{"norm": "rmsnorm", "rope_base": 3270.0, "init_std_down": 0.0, "lr_head": 0.013, "warmup_steps": 118, "schedule": "wsd", "dataset": "wikipedia_en"}
MLP neurons of a small language model. Each row is named by its layer, matrix (gate and up: input weights; down: output weights) and neuron, and shows model dimensions 80-175. Each number is 50 + 15 x the weight over its row's rms, rounded and kept within 0 to 99. A neuron's up and down rows have the sign that makes its largest values positive.
After each neuron's rows, "fires before" lists the tokens most often just after its 100 highest values on Wikipedia text that the model never trained on. A number after a token or word is its count.

L2.gate544:48 30 57 53 31 64 56 38 61 33 65 37 49 43 61 56 53 00 31 80 25 64 54 32 48 27 52 48 47 43 33 54 59 49 21 44 39 77 59 54 61 35 44 25 51 45 74 63 63 26 53 43 33 43 49 69 70 66 54 64 65 55 81 31 14 36 43 69 83 52 70 40 58 68 42 59 60 46 45 48 32 65 45 78 69 56 32 53 71 45 62 78 44 41 71 66
L2.up544:48 46 29 52 68 35 00 64 71 66 48 58 71 52 60 46 41 71 42 31 35 42 53 56 42 46 31 45 47 50 46 53 53 58 50 41 61 42 52 36 27 50 68 53 66 23 45 49 26 74 66 26 76 43 60 36 48 52 29 72 30 57 55 42 38 60 79 28 39 46 59 65 32 50 47 51 56 76 61 53 31 52 26 71 59 45 66 39 35 68 48 31 52 42 62 26
L2.down544:31 32 45 61 67 37 43 49 58 49 41 65 52 67 50 85 61 57 53 65 82 20 43 68 51 29 63 62 55 70 45 23 18 49 49 28 31 25 45 41 31 43 59 37 56 40 62 53 42 81 48 54 38 38 42 46 37 48 50 29 71 32 71 47 63 79 42 56 41 43 34 89 30 24 73 63 39 72 31 64 55 41 41 45 24 59 39 50 42 36 41 49 66 66 31 42
fires before: "9" 27, "0" 20, "2" 10, "5" 5, "." 5

L4.gate139:64 60 50 33 45 45 44 65 30 36 43 21 59 47 55 59 70 52 53 55 54 60 57 57 56 23 40 55 78 19 29 41 48 49 53 36 61 36 40 58 48 46 50 62 46 78 51 59 52 52 61 60 26 66 84 61 44 64 19 48 62 66 70 80 79 33 51 52 59 55 70 39 44 52 32 52 60 49 44 54 45 39 29 42 47 48 29 67 27 30 66 63 55 41 43 59
L4.up139:44 87 35 67 49 46 46 62 47 72 53 27 52 44 64 58 44 60 55 63 21 30 74 47 46 60 34 53 60 22 56 57 71 54 53 36 46 56 51 50 39 57 44 58 56 54 59 41 37 28 51 52 25 40 56 53 44 52 22 55 91 30 24 36 53 70 48 41 31 56 30 35 42 34 50 27 51 43 32 70 52 29 47 53 23 45 21 58 28 26 39 41 44 23 50 53
L4.down139:61 53 44 60 64 50 65 54 31 56 60 20 40 41 58 29 77 81 74 46 51 50 68 56 43 45 47 48 32 51 62 29 68 20 45 71 65 57 62 69 45 57 53 78 65 42 83 45 31 58 46 35 49 68 53 65 53 29 52 77 64 49 46 53 51 48 67 34 37 43 87 37 52 58 69 38 67 60 54 52 38 43 60 38 27 39 49 77 61 00 41 45 45 77 44 54
fires before: "\n" 39, "---|---|---|---|" 9, " the" 6, "." 4, ":" 4, " " 4

L5.gate513:49 41 66 72 70 63 46 67 71 35 61 17 24 29 32 50 37 55 53 64 61 84 42 54 53 51 34 35 60 49 41 99 32 52 35 74 43 33 63 57 88 55 53 69 90 49 63 44 54 69 49 44 50 17 43 53 46 27 50 52 40 54 49 51 83 43 57 55 23 30 42 47 64 48 65 31 42 56 33 53 63 71 31 27 46 35 55 41 50 80 40 51 64 30 52 01
L5.up513:60 79 60 73 73 66 36 54 84 37 55 37 37 38 62 53 61 50 41 65 67 74 30 44 53 47 59 55 58 26 73 74 45 27 27 71 38 43 47 39 53 64 61 69 40 59 91 83 47 75 64 21 51 47 32 55 60 53 42 46 43 43 61 30 60 16 49 16 53 45 55 34 61 46 59 35 66 64 29 58 46 60 76 40 52 43 57 63 41 44 69 31 48 24 56 11
L5.down513:51 48 50 44 65 36 43 55 47 42 56 46 41 70 37 84 53 30 73 58 57 71 35 38 16 59 33 25 43 59 52 79 38 37 68 39 50 26 62 23 86 74 62 52 56 35 59 58 22 36 40 28 41 17 28 45 58 31 22 51 54 43 41 55 48 48 58 42 42 78 47 57 51 51 59 44 47 56 49 44 55 45 61 55 58 51 74 58 49 44 33 39 39 35 82 15
fires before: ":" 31, " |" 29, "\n" 7, " player" 5, " is" 4

L2.gate79:81 52 64 57 26 45 28 47 32 52 54 47 31 33 67 35 52 49 43 44 49 40 63 22 44 65 53 43 42 62 70 34 79 59 42 34 31 54 36 53 51 31 50 56 69 53 59 76 78 33 51 81 51 53 62 35 66 60 03 40 62 60 49 50 50 43 54 45 39 50 33 51 51 23 60 53 46 49 77 55 47 54 24 52 68 52 29 70 28 36 35 72 19 50 39 02
L2.up79:62 33 48 55 19 65 51 44 29 54 66 44 28 50 39 63 13 21 17 68 44 36 69 65 45 58 39 37 43 61 65 55 72 78 55 43 33 61 43 55 33 37 42 44 56 51 60 77 77 26 52 42 53 61 34 53 51 80 37 43 31 78 75 33 52 52 66 73 50 46 64 56 47 76 42 85 30 79 71 23 42 70 33 69 61 46 23 47 40 52 50 61 60 29 56 55
L2.down79:39 48 41 32 28 47 55 47 64 79 14 43 60 41 32 38 61 57 61 62 42 60 65 41 51 54 41 61 38 43 76 20 63 51 49 58 47 50 47 46 61 49 60 66 36 60 50 42 66 36 70 88 32 33 54 37 25 77 60 49 38 14 34 61 64 44 61 34 55 51 49 72 61 26 66 51 66 62 42 52 46 64 51 52 61 49 39 61 23 47 63 38 71 67 62 65
fires before: " |" 30, "." 16, "–" 7, "0" 7, "5" 6

L3.gate7:46 32 37 58 32 43 58 71 60 48 48 18 58 44 56 48 40 62 32 40 24 68 39 50 23 54 57 32 41 75 34 50 74 42 44 51 20 44 46 45 44 51 55 42 54 53 60 43 61 44 61 56 21 27 45 59 27 48 64 35 41 42 48 73 63 55 57 60 67 60 67 50 60 42 32 46 41 63 63 65 53 49 48 29 38 38 22 71 47 99 44 53 49 52 51 29
L3.up7:39 56 35 31 37 48 57 70 60 61 37 09 43 35 62 45 38 61 35 49 28 81 39 39 26 66 49 37 54 57 51 67 65 51 70 51 47 47 51 56 50 51 40 32 32 70 42 40 56 47 60 48 35 37 38 49 24 65 59 24 35 44 52 52 58 50 50 64 62 41 68 69 52 72 39 45 50 72 71 58 55 61 39 41 18 48 43 56 48 78 48 52 39 39 36 34
L3.down7:51 69 47 50 47 62 68 55 11 58 62 56 45 51 38 49 38 61 45 44 43 40 61 47 68 29 46 65 56 65 58 00 79 59 67 65 43 35 55 40 28 35 53 27 31 57 39 44 42 56 40 61 15 45 55 49 40 25 45 52 59 42 60 42 49 68 33 63 86 44 65 53 60 69 50 46 40 38 56 51 34 71 68 44 59 53 47 56 81 43 54 57 56 56 24 46
fires before: "|" 66, "\n" 16

L2.gate355:51 31 41 68 42 63 58 56 29 61 27 46 66 60 69 63 28 22 66 42 37 31 32 41 51 33 41 50 51 37 47 45 43 49 00 68 29 52 67 76 65 66 52 49 54 43 59 68 47 42 59 72 40 57 61 61 63 40 33 67 56 43 73 58 82 31 60 41 39 70 49 64 41 30 47 51 81 53 37 09 67 45 23 85 42 36 37 41 59 72 43 51 43 58 35 80
L2.up355:43 35 47 65 46 25 56 25 54 50 27 38 40 65 89 66 67 62 60 94 29 41 31 20 34 32 33 64 73 52 63 44 43 78 67 54 23 54 60 51 45 47 46 64 56 63 60 69 63 45 54 43 49 50 58 64 25 39 42 45 58 64 36 67 40 28 45 25 41 74 66 59 54 44 41 48 60 48 43 52 52 34 29 55 29 61 37 49 47 46 38 56 49 63 63 72
L2.down355:61 26 10 71 65 51 78 54 46 32 59 43 51 57 48 54 23 74 72 46 53 54 59 47 56 29 81 44 75 55 53 18 60 49 54 44 32 49 53 57 41 49 33 36 50 49 61 47 57 51 49 36 48 26 37 46 43 50 62 68 50 33 34 69 41 64 36 41 31 65 36 59 58 74 59 67 64 59 24 27 55 41 48 50 67 29 52 53 51 54 44 32 47 78 65 57
fires before: "\n" 32, " in" 9, "," 7, " on" 6, "---|---|---|---|" 5, " (" 4

L6.gate832:49 57 38 57 30 53 50 35 64 47 47 73 30 48 41 25 85 56 82 60 35 64 62 46 71 52 71 43 44 38 42 49 50 27 22 60 65 48 52 68 80 37 31 58 44 61 76 45 31 33 53 60 46 65 36 30 41 48 52 62 16 59 44 44 43 41 25 69 30 40 49 42 43 66 52 23 69 49 38 34 42 63 43 39 50 48 25 58 43 27 24 45 36 43 64 24
L6.up832:35 52 55 52 19 56 35 44 45 22 58 51 62 46 18 52 49 54 60 61 55 63 38 20 68 53 66 38 33 30 67 48 55 47 32 50 45 71 45 72 69 41 41 45 40 57 68 33 64 35 63 49 75 69 47 37 63 07 50 88 47 78 36 55 39 41 47 43 49 81 36 61 25 63 54 49 45 37 47 26 38 69 46 46 50 70 53 44 32 47 68 58 69 51 59 42
L6.down832:49 41 74 24 42 37 46 33 57 42 78 58 86 53 49 49 33 57 27 62 36 59 45 30 44 41 70 67 38 33 32 15 87 60 04 59 71 58 59 52 30 48 60 51 18 48 78 52 34 61 53 50 61 55 54 68 50 46 60 40 48 57 53 40 87 56 56 42 24 49 72 66 70 69 45 38 57 42 52 25 43 34 39 54 55 57 33 37 53 39 63 36 48 44 56 32
fires before: "==" 27, "The" 14, "In" 11, "===" 8

L7.gate537:29 44 40 37 67 44 72 48 48 27 60 43 42 30 54 61 65 52 49 62 18 65 21 45 57 49 76 42 59 67 59 55 48 70 33 80 75 50 56 33 54 48 60 58 33 62 62 55 61 51 78 42 55 27 52 51 54 56 68 74 56 56 91 26 28 21 65 61 29 60 59 67 37 55 62 47 58 61 56 47 57 32 31 41 37 57 34 75 40 57 39 45 35 27 67 32
L7.up537:55 33 58 48 46 39 60 44 65 49 41 68 28 17 53 69 43 68 64 23 36 64 38 38 58 64 59 53 46 80 46 61 47 84 39 53 61 53 61 48 68 60 43 36 40 35 63 50 43 52 55 54 75 59 43 61 71 52 42 37 25 52 55 33 65 24 77 61 25 28 58 51 22 63 07 26 46 62 42 58 31 41 35 24 51 41 34 49 49 53 37 75 53 70 44 59
L7.down537:46 45 53 31 59 77 19 49 19 75 63 65 56 53 33 48 20 27 37 65 27 51 23 70 76 48 31 25 25 58 53 23 47 45 52 60 29 45 38 60 57 71 53 57 35 68 37 49 80 30 48 25 52 43 74 44 76 51 41 33 44 65 45 50 67 66 46 67 24 39 39 68 27 68 41 41 59 55 45 52 67 23 79 47 67 18 45 67 72 60 37 25 43 50 76 33
fires before: " |" 23, "." 13, "°" 13, "0" 5, ")" 4

L4.gate195:63 57 80 37 42 48 49 32 50 45 62 41 43 31 52 37 34 47 47 39 44 39 32 67 62 42 68 49 56 48 67 40 67 58 42 27 40 45 47 77 25 52 68 62 33 53 63 53 40 34 37 44 49 29 62 59 76 52 19 54 50 73 55 36 61 36 74 59 46 77 50 36 80 58 50 53 76 66 63 29 54 61 54 71 54 19 36 31 35 51 39 70 67 45 30 52
L4.up195:64 15 52 34 70 55 49 70 29 31 60 42 61 58 53 43 40 38 53 55 37 49 45 42 72 61 37 76 45 62 56 34 33 47 58 64 64 44 23 72 50 42 67 40 35 66 38 61 61 33 47 46 46 56 41 75 63 44 34 71 36 71 54 67 55 66 46 53 30 44 63 63 29 68 40 64 46 26 59 37 53 56 31 28 42 58 54 47 37 54 41 68 56 49 52 18
L4.down195:47 21 50 65 22 52 49 71 27 56 58 35 65 61 23 48 52 53 52 58 39 27 47 25 37 59 52 47 59 39 60 40 41 48 57 30 62 65 77 64 68 41 78 43 58 67 56 58 77 43 46 71 31 52 61 62 49 45 71 47 43 51 43 59 86 27 66 42 39 56 62 72 45 70 69 78 34 54 49 57 60 59 47 56 40 38 26 68 66 49 47 67 43 65 53 39
fires before: " |" 36, "." 14, "1" 12, "2" 6

L7.gate109:49 45 37 65 44 68 46 44 61 55 70 62 50 15 49 52 54 38 39 75 53 87 42 35 68 44 54 39 24 70 60 52 28 50 45 45 36 75 69 68 33 72 66 58 75 66 45 54 33 52 46 34 63 35 57 60 65 62 69 37 77 74 49 53 37 47 61 64 46 74 35 26 46 47 51 70 35 67 76 69 39 66 39 43 52 67 31 31 61 63 65 70 00 59 37 35
L7.up109:48 62 42 68 36 63 50 40 55 35 37 68 50 21 67 66 25 77 39 43 32 32 58 24 54 59 46 36 61 63 48 38 56 63 44 69 31 64 47 32 59 33 83 49 40 72 40 49 32 46 58 15 71 53 33 31 47 80 29 49 51 62 44 75 60 59 22 63 55 54 88 52 34 71 48 70 50 46 41 42 56 25 51 23 66 39 47 62 56 48 48 47 60 43 23 26
L7.down109:20 43 51 45 33 53 53 50 42 39 28 57 60 55 59 68 26 65 51 34 62 27 36 34 46 76 48 09 40 71 52 24 42 19 32 35 61 57 46 58 67 44 37 41 53 67 47 63 71 21 41 45 73 45 65 59 36 63 45 34 54 70 50 62 79 61 23 63 45 56 38 42 64 42 70 58 40 51 29 48 45 50 47 44 37 19 45 61 70 64 33 43 53 57 52 65
fires before: "." 32, "°" 15, "7" 6, "3" 5, "2" 5, "′" 5

L11.gate865:44 43 55 43 63 42 28 04 40 59 37 28 61 46 49 60 71 51 24 65 51 45 29 40 58 64 43 62 74 62 62 43 30 63 26 38 54 71 70 85 79 49 58 63 54 47 57 62 65 21 35 29 60 56 32 37 52 44 18 52 45 29 56 47 46 70 82 36 52 56 47 69 47 36 56 62 52 32 40 29 26 50 61 58 56 37 48 43 53 48 34 83 44 58 59 36
L11.up865:36 28 64 36 39 74 35 46 38 46 64 47 37 66 49 54 36 59 29 70 28 69 51 49 50 43 65 51 32 61 36 42 63 45 40 58 23 55 56 28 37 51 67 62 54 67 40 52 45 39 61 50 66 61 32 52 21 28 60 65 61 65 63 38 42 41 85 31 29 62 52 36 52 64 53 66 48 44 62 67 66 66 33 47 57 62 55 40 58 41 59 22 35 62 45 29
L11.down865:64 40 29 45 69 29 50 26 60 64 63 48 57 19 63 25 47 51 54 69 77 65 70 72 12 52 30 37 61 32 52 99 28 54 55 68 28 65 47 70 52 50 82 38 68 62 49 37 40 59 65 69 55 61 57 42 34 52 31 60 35 57 53 46 36 43 37 62 89 46 51 64 50 54 55 16 51 52 35 56 48 63 63 46 52 46 82 47 82 76 27 28 63 48 33 62
fires before: "\n" 100

L3.gate601:47 71 42 18 52 65 44 52 41 50 45 60 51 65 83 33 39 71 47 43 36 32 68 45 44 55 45 61 49 60 44 38 74 14 47 48 34 52 44 40 72 44 48 41 40 51 57 24 27 47 36 63 46 64 61 63 48 66 35 54 63 39 58 59 41 50 65 56 67 42 34 55 69 30 48 48 38 65 61 64 60 71 58 24 40 38 47 41 60 83 54 16 58 30 44 62
L3.up601:34 66 37 47 65 49 44 62 46 53 51 33 32 70 74 50 48 35 80 21 43 58 43 71 50 38 43 73 71 45 36 50 61 41 52 41 28 41 55 54 99 64 62 42 53 52 40 54 43 58 08 29 58 46 38 40 47 58 45 34 54 50 64 36 63 64 41 45 53 27 39 63 35 63 52 50 39 58 42 80 57 53 68 26 00 70 25 33 60 57 22 63 38 48 72 53
L3.down601:46 68 71 42 42 53 43 52 77 64 45 49 29 55 28 53 43 59 58 37 43 56 67 70 61 54 27 70 50 56 65 12 62 51 50 35 68 50 70 58 54 60 37 47 52 64 17 50 17 60 31 41 20 44 53 66 29 65 69 56 57 42 73 32 65 41 52 25 57 64 28 61 36 27 46 39 34 48 48 15 75 77 52 60 43 67 41 70 61 51 52 52 34 59 54 42
fires before: "-" 47, "\n" 29, "|" 23

L3.gate169:58 48 33 33 41 56 56 71 54 58 43 55 50 31 49 53 45 40 59 83 56 52 41 27 40 34 25 50 68 62 63 59 62 61 59 36 44 46 38 37 29 75 55 31 43 16 62 60 51 68 60 38 34 20 40 53 42 62 67 06 60 46 52 52 69 31 41 60 39 49 28 48 44 38 49 31 36 32 58 57 32 34 53 56 53 31 37 76 34 57 33 41 44 78 65 55
L3.up169:56 56 49 48 56 39 46 34 45 53 56 35 32 61 48 52 13 43 52 68 40 55 63 39 29 24 52 57 37 71 45 55 49 59 57 48 69 50 44 22 36 73 41 39 37 32 32 57 46 62 43 38 48 47 58 58 30 38 37 27 44 54 47 53 71 48 45 55 27 35 58 70 36 39 56 38 33 49 55 59 66 44 51 14 54 69 34 25 49 55 54 29 63 75 70 42
L3.down169:50 81 37 43 48 39 53 51 19 65 74 60 75 54 48 35 35 54 53 33 57 51 43 42 67 40 53 63 44 65 70 38 51 49 63 47 46 50 37 67 55 81 74 74 36 32 64 51 52 65 50 74 24 09 48 43 64 45 59 46 76 40 30 55 48 49 37 59 53 68 47 36 65 24 59 37 41 49 57 76 59 52 67 48 81 42 76 40 56 35 36 51 40 34 98 63
fires before: " " 61, " |" 14, "s" 4

L3.gate410:59 53 58 77 53 71 35 54 53 42 67 63 67 55 51 50 39 58 37 47 58 41 45 50 38 28 61 56 48 56 42 75 52 75 71 33 47 18 50 54 33 56 64 92 43 38 52 41 45 68 62 76 61 41 17 30 37 47 69 31 55 48 65 27 44 50 29 56 51 68 24 56 52 22 31 57 55 12 58 50 38 57 70 40 78 46 68 58 00 59 37 53 34 57 47 41
L3.up410:84 51 52 66 52 55 47 42 95 51 60 85 44 67 48 61 28 57 43 38 52 54 49 45 73 48 66 51 46 65 52 64 75 14 63 57 29 46 36 11 51 59 47 90 49 47 48 59 33 61 39 69 52 58 75 54 18 53 31 36 53 61 35 51 35 26 48 47 49 29 53 59 45 64 23 26 62 39 35 92 49 27 33 51 63 50 67 45 27 48 31 37 54 52 29 43
L3.down410:59 65 59 68 61 70 32 49 49 68 42 50 68 70 56 63 32 53 37 43 52 61 43 41 71 33 65 41 49 48 44 47 55 67 57 38 26 29 61 62 37 40 74 69 65 50 38 36 50 49 33 55 82 50 50 51 55 42 69 58 64 44 60 34 63 39 56 55 63 83 56 77 51 56 45 63 45 26 39 47 68 40 62 49 89 26 61 23 28 41 43 60 54 54 67 46
fires before: " " 54, "s" 6, " a" 6

L4.gate242:60 26 52 42 38 67 65 41 21 67 38 74 42 33 51 72 58 61 65 45 64 55 28 33 40 44 52 68 64 67 73 44 25 73 53 59 56 81 55 35 53 68 24 40 54 32 49 50 53 68 52 42 50 37 48 61 41 75 50 33 83 41 51 54 59 43 54 36 42 47 75 61 73 64 56 45 30 43 62 49 43 19 38 30 26 50 38 44 44 46 23 66 36 44 58 57
L4.up242:40 40 40 52 46 47 81 38 48 62 28 59 43 51 42 55 40 49 52 48 68 55 48 40 51 17 61 75 80 78 26 64 58 33 70 31 34 51 55 06 44 61 17 67 32 54 42 65 54 82 44 28 62 17 41 64 63 47 30 42 45 43 57 54 37 33 54 53 50 66 43 41 53 44 45 49 55 61 47 55 24 28 38 21 33 46 28 34 64 37 17 66 55 57 54 46
L4.down242:62 58 70 49 35 65 58 69 59 58 27 39 35 55 46 20 25 42 34 41 17 30 38 57 29 39 24 29 32 58 16 62 33 70 40 48 32 54 59 55 37 34 46 36 24 61 31 37 22 41 33 57 34 59 38 38 65 38 51 37 54 54 51 62 48 48 28 62 61 59 62 69 19 33 70 16 38 49 34 71 50 75 65 24 58 36 61 53 51 54 55 36 53 31 51 37
fires before: " —" 28, "\n" 19, " |" 10, " to" 7, " " 4, "s" 4

L2.gate39:56 31 54 82 25 48 29 58 56 43 42 45 19 41 59 51 42 24 45 31 64 37 74 68 37 61 53 48 42 48 67 25 51 55 36 61 17 42 47 42 40 48 34 50 60 20 55 79 51 32 37 39 54 39 43 64 45 30 35 54 46 53 77 48 59 38 86 19 48 40 13 67 52 69 72 71 32 51 76 51 49 58 43 35 58 47 28 50 65 53 58 80 68 43 45 66
L2.up39:63 60 46 64 42 62 48 62 55 47 48 79 54 65 42 54 32 35 38 58 43 70 57 29 50 59 73 57 62 71 87 58 31 41 60 36 52 60 35 28 40 55 38 45 51 69 62 74 61 44 57 52 44 44 43 45 44 67 68 31 48 74 59 66 60 48 41 54 26 69 28 63 32 44 69 77 45 50 76 21 40 51 51 53 58 58 50 40 38 33 34 51 42 42 89 59
L2.down39:41 93 64 78 62 52 45 40 46 54 35 59 67 62 41 39 49 68 47 66 34 57 47 54 41 36 85 48 50 56 37 38 65 61 45 47 69 42 48 36 62 54 52 64 45 68 47 45 71 53 71 88 56 43 63 38 51 93 77 38 66 58 46 40 42 62 43 67 57 59 46 59 35 79 69 52 60 71 67 31 46 83 46 45 49 73 58 53 24 58 44 46 37 83 68 73
fires before: " |" 33, "." 13, ";" 11, "0" 6, "3" 5

L6.gate652:55 54 48 72 43 41 12 90 56 65 43 46 31 34 46 35 65 35 33 39 25 73 67 62 66 66 67 45 27 51 15 56 44 43 31 52 47 47 57 70 42 46 47 37 33 54 67 59 35 31 71 47 55 54 55 46 34 46 37 64 47 36 50 42 48 58 51 68 18 42 49 57 46 54 49 39 42 63 48 19 41 27 48 17 59 44 26 65 46 03 56 69 39 13 67 34
L6.up652:40 27 65 55 49 81 51 42 55 47 62 21 67 63 35 63 55 38 56 50 56 59 46 39 52 64 44 59 24 62 42 54 51 34 55 55 71 44 72 40 77 37 47 55 37 61 25 38 65 44 49 39 68 27 43 50 60 46 51 36 35 43 24 50 82 53 26 46 32 61 64 66 48 75 48 48 57 21 45 60 79 70 45 75 59 75 82 51 48 30 56 57 67 62 29 37
L6.down652:15 45 56 75 36 37 68 64 46 35 55 31 46 49 47 43 57 57 37 60 55 72 53 49 69 38 50 50 32 43 17 54 65 57 62 64 62 72 51 57 49 45 60 65 27 47 72 35 51 54 48 45 36 59 70 61 32 54 32 36 34 48 53 46 75 65 81 56 38 41 51 75 58 60 56 49 49 55 68 37 77 30 39 42 49 58 29 52 30 43 59 61 40 26 82 39
fires before: "==" 36, "In" 17, "===" 9, "He" 5, "S" 4

L11.gate255:49 48 62 53 51 50 55 65 23 33 39 29 45 38 77 51 56 34 35 42 18 56 63 59 54 36 64 70 49 70 51 27 48 52 14 76 36 44 34 37 21 72 27 70 44 80 22 51 46 52 47 41 37 72 55 64 75 58 36 55 34 42 71 23 51 52 48 54 64 40 47 48 32 31 76 44 58 54 62 55 40 34 51 50 43 39 19 47 47 35 55 50 30 52 26 59
L11.up255:19 74 44 69 59 54 24 87 38 47 52 56 48 54 70 29 57 34 62 55 47 52 53 70 44 39 56 54 33 37 32 48 23 33 34 57 56 46 63 52 42 26 45 33 38 49 31 47 41 39 41 46 57 47 14 49 50 89 49 54 35 52 60 38 41 70 63 23 48 54 53 57 59 54 46 18 69 55 41 78 63 53 62 62 23 46 49 49 79 66 44 64 45 65 32 32
L11.down255:63 54 70 76 38 37 62 51 74 47 39 42 38 58 34 55 49 42 42 27 78 54 67 78 36 43 35 53 30 60 75 09 24 70 70 40 73 40 38 65 47 67 45 32 51 49 39 51 81 76 54 64 57 45 48 88 39 51 51 54 52 73 36 60 50 57 52 54 43 27 12 44 51 41 41 37 45 70 68 56 47 57 84 62 50 64 44 49 62 26 66 44 52 15 77 77
fires before: "\n" 98

L7.gate913:49 54 48 56 80 47 74 45 25 51 65 58 61 54 79 51 45 31 40 51 50 41 26 52 53 66 50 68 68 45 43 54 42 65 15 46 39 65 71 58 58 45 51 48 31 92 47 53 53 81 32 60 55 29 34 66 55 34 35 52 59 94 49 83 24 28 34 63 36 70 45 49 52 40 39 58 61 63 15 53 02 57 45 35 59 83 38 54 38 55 48 65 43 43 40 51
L7.up913:57 26 37 72 78 53 22 43 50 47 36 46 60 64 76 66 43 49 46 77 33 43 73 57 61 57 48 84 30 57 70 74 56 43 49 39 44 44 55 64 27 24 84 56 51 85 16 70 27 55 64 46 34 65 60 57 64 81 49 47 55 57 65 44 38 46 50 62 28 65 52 55 46 61 25 44 51 48 56 42 50 10 68 35 47 40 41 51 33 33 58 38 31 35 52 24
L7.down913:82 66 62 60 90 52 39 51 40 33 43 32 33 41 37 60 54 53 61 62 25 57 50 24 35 21 52 40 54 37 42 00 88 57 66 45 88 43 54 48 36 61 31 52 75 53 55 09 37 33 45 57 30 62 36 36 52 23 37 69 59 58 46 57 62 67 36 46 32 39 68 31 55 58 59 63 46 44 58 70 55 34 51 34 60 45 52 60 42 21 64 36 15 49 63 22
fires before: " " 53, "\n" 7

L11.gate554:30 46 55 59 57 84 57 77 55 60 71 48 45 62 60 56 55 49 16 38 27 25 32 38 51 62 45 38 67 63 33 47 46 38 47 63 52 56 69 41 47 28 36 57 27 34 44 72 62 24 52 29 72 54 72 43 82 21 31 31 38 41 46 51 49 53 41 56 58 63 44 16 59 44 59 45 43 56 34 54 47 61 31 75 56 88 38 58 47 66 69 36 38 42 51 74
L11.up554:50 53 55 63 45 65 59 46 25 64 46 47 54 48 32 69 44 51 55 38 30 72 29 43 49 46 42 74 03 58 59 41 53 58 18 48 40 47 31 52 48 67 63 49 33 65 34 54 30 24 46 27 46 44 30 70 53 51 32 51 55 42 42 47 61 42 57 60 45 34 69 48 48 66 60 68 69 46 65 38 45 92 37 57 58 28 55 72 77 40 39 28 21 25 41 48
L11.down554:47 29 47 40 44 50 63 43 61 75 37 60 56 55 57 47 38 45 44 34 73 52 41 69 22 49 75 39 52 70 49 99 56 42 48 46 57 47 24 65 80 51 77 43 93 40 31 47 75 37 52 44 43 50 44 52 48 50 82 45 37 52 50 37 38 51 67 62 86 14 46 66 48 61 63 47 63 43 54 59 42 63 91 36 49 46 74 50 58 54 37 31 67 54 50 31
fires before: "\n" 100

L2.gate337:92 58 26 65 41 53 39 37 67 11 60 58 45 65 61 40 64 39 83 46 41 50 75 27 39 32 44 53 67 63 57 65 39 58 28 69 64 55 62 26 51 65 60 50 22 59 43 62 63 41 54 68 58 51 30 30 57 66 39 38 45 43 62 32 82 47 36 43 56 79 39 32 47 60 72 49 38 54 46 43 65 32 58 55 66 37 49 78 61 17 69 78 27 67 59 30
L2.up337:98 39 56 61 59 33 38 31 45 20 61 57 46 76 44 33 40 39 48 44 47 60 88 37 41 29 45 61 36 44 66 56 62 49 33 69 77 40 58 31 37 81 43 49 55 38 39 50 66 31 43 58 75 37 42 40 57 70 51 64 47 40 58 41 46 63 55 35 51 66 18 36 57 50 61 35 30 65 53 45 62 66 57 47 57 55 34 56 38 51 48 74 43 58 45 37
L2.down337:59 48 31 61 47 61 27 54 69 96 54 30 46 50 41 58 39 53 60 36 63 34 45 63 43 39 52 41 38 32 44 63 52 43 63 29 63 32 41 47 42 61 78 51 63 39 78 19 53 61 67 59 77 46 51 39 29 47 62 66 68 48 19 31 37 36 41 72 54 57 44 49 69 59 61 59 82 40 22 65 29 52 42 69 47 68 31 41 58 52 36 59 45 77 66 75
fires before: "." 26, " |" 22, ")" 5, "–" 4, "4" 4

L2.gate743:20 57 48 75 32 53 67 60 17 52 81 42 53 52 48 58 52 53 73 52 63 60 70 47 65 54 69 55 71 55 30 42 84 32 75 56 60 32 44 56 76 39 47 27 61 28 56 55 43 68 41 56 49 43 50 49 57 13 43 54 48 58 45 44 68 57 13 28 41 43 44 42 33 90 45 49 32 39 61 50 49 36 54 58 61 58 59 44 71 72 38 18 49 40 46 33
L2.up743:59 75 48 56 45 61 48 50 27 54 45 63 26 66 99 47 24 55 63 62 40 59 30 48 71 23 54 76 83 20 78 74 42 60 64 57 73 27 54 38 63 60 52 67 26 32 42 59 67 41 55 43 53 41 43 51 46 46 52 44 48 54 72 10 56 43 51 49 47 48 64 43 47 74 40 34 41 54 42 63 37 66 78 61 85 46 52 51 58 39 29 51 56 35 49 76
L2.down743:50 73 45 48 31 59 52 24 40 57 48 18 49 59 65 52 44 50 33 38 53 20 34 38 64 47 33 64 35 47 68 84 68 75 82 54 58 24 65 61 47 61 78 40 32 44 83 53 16 51 64 54 64 36 41 32 39 54 47 65 41 31 45 21 37 57 31 30 46 65 36 62 49 64 62 40 76 60 48 63 42 61 75 53 68 53 42 63 37 56 29 48 46 61 52 63
fires before: " |" 51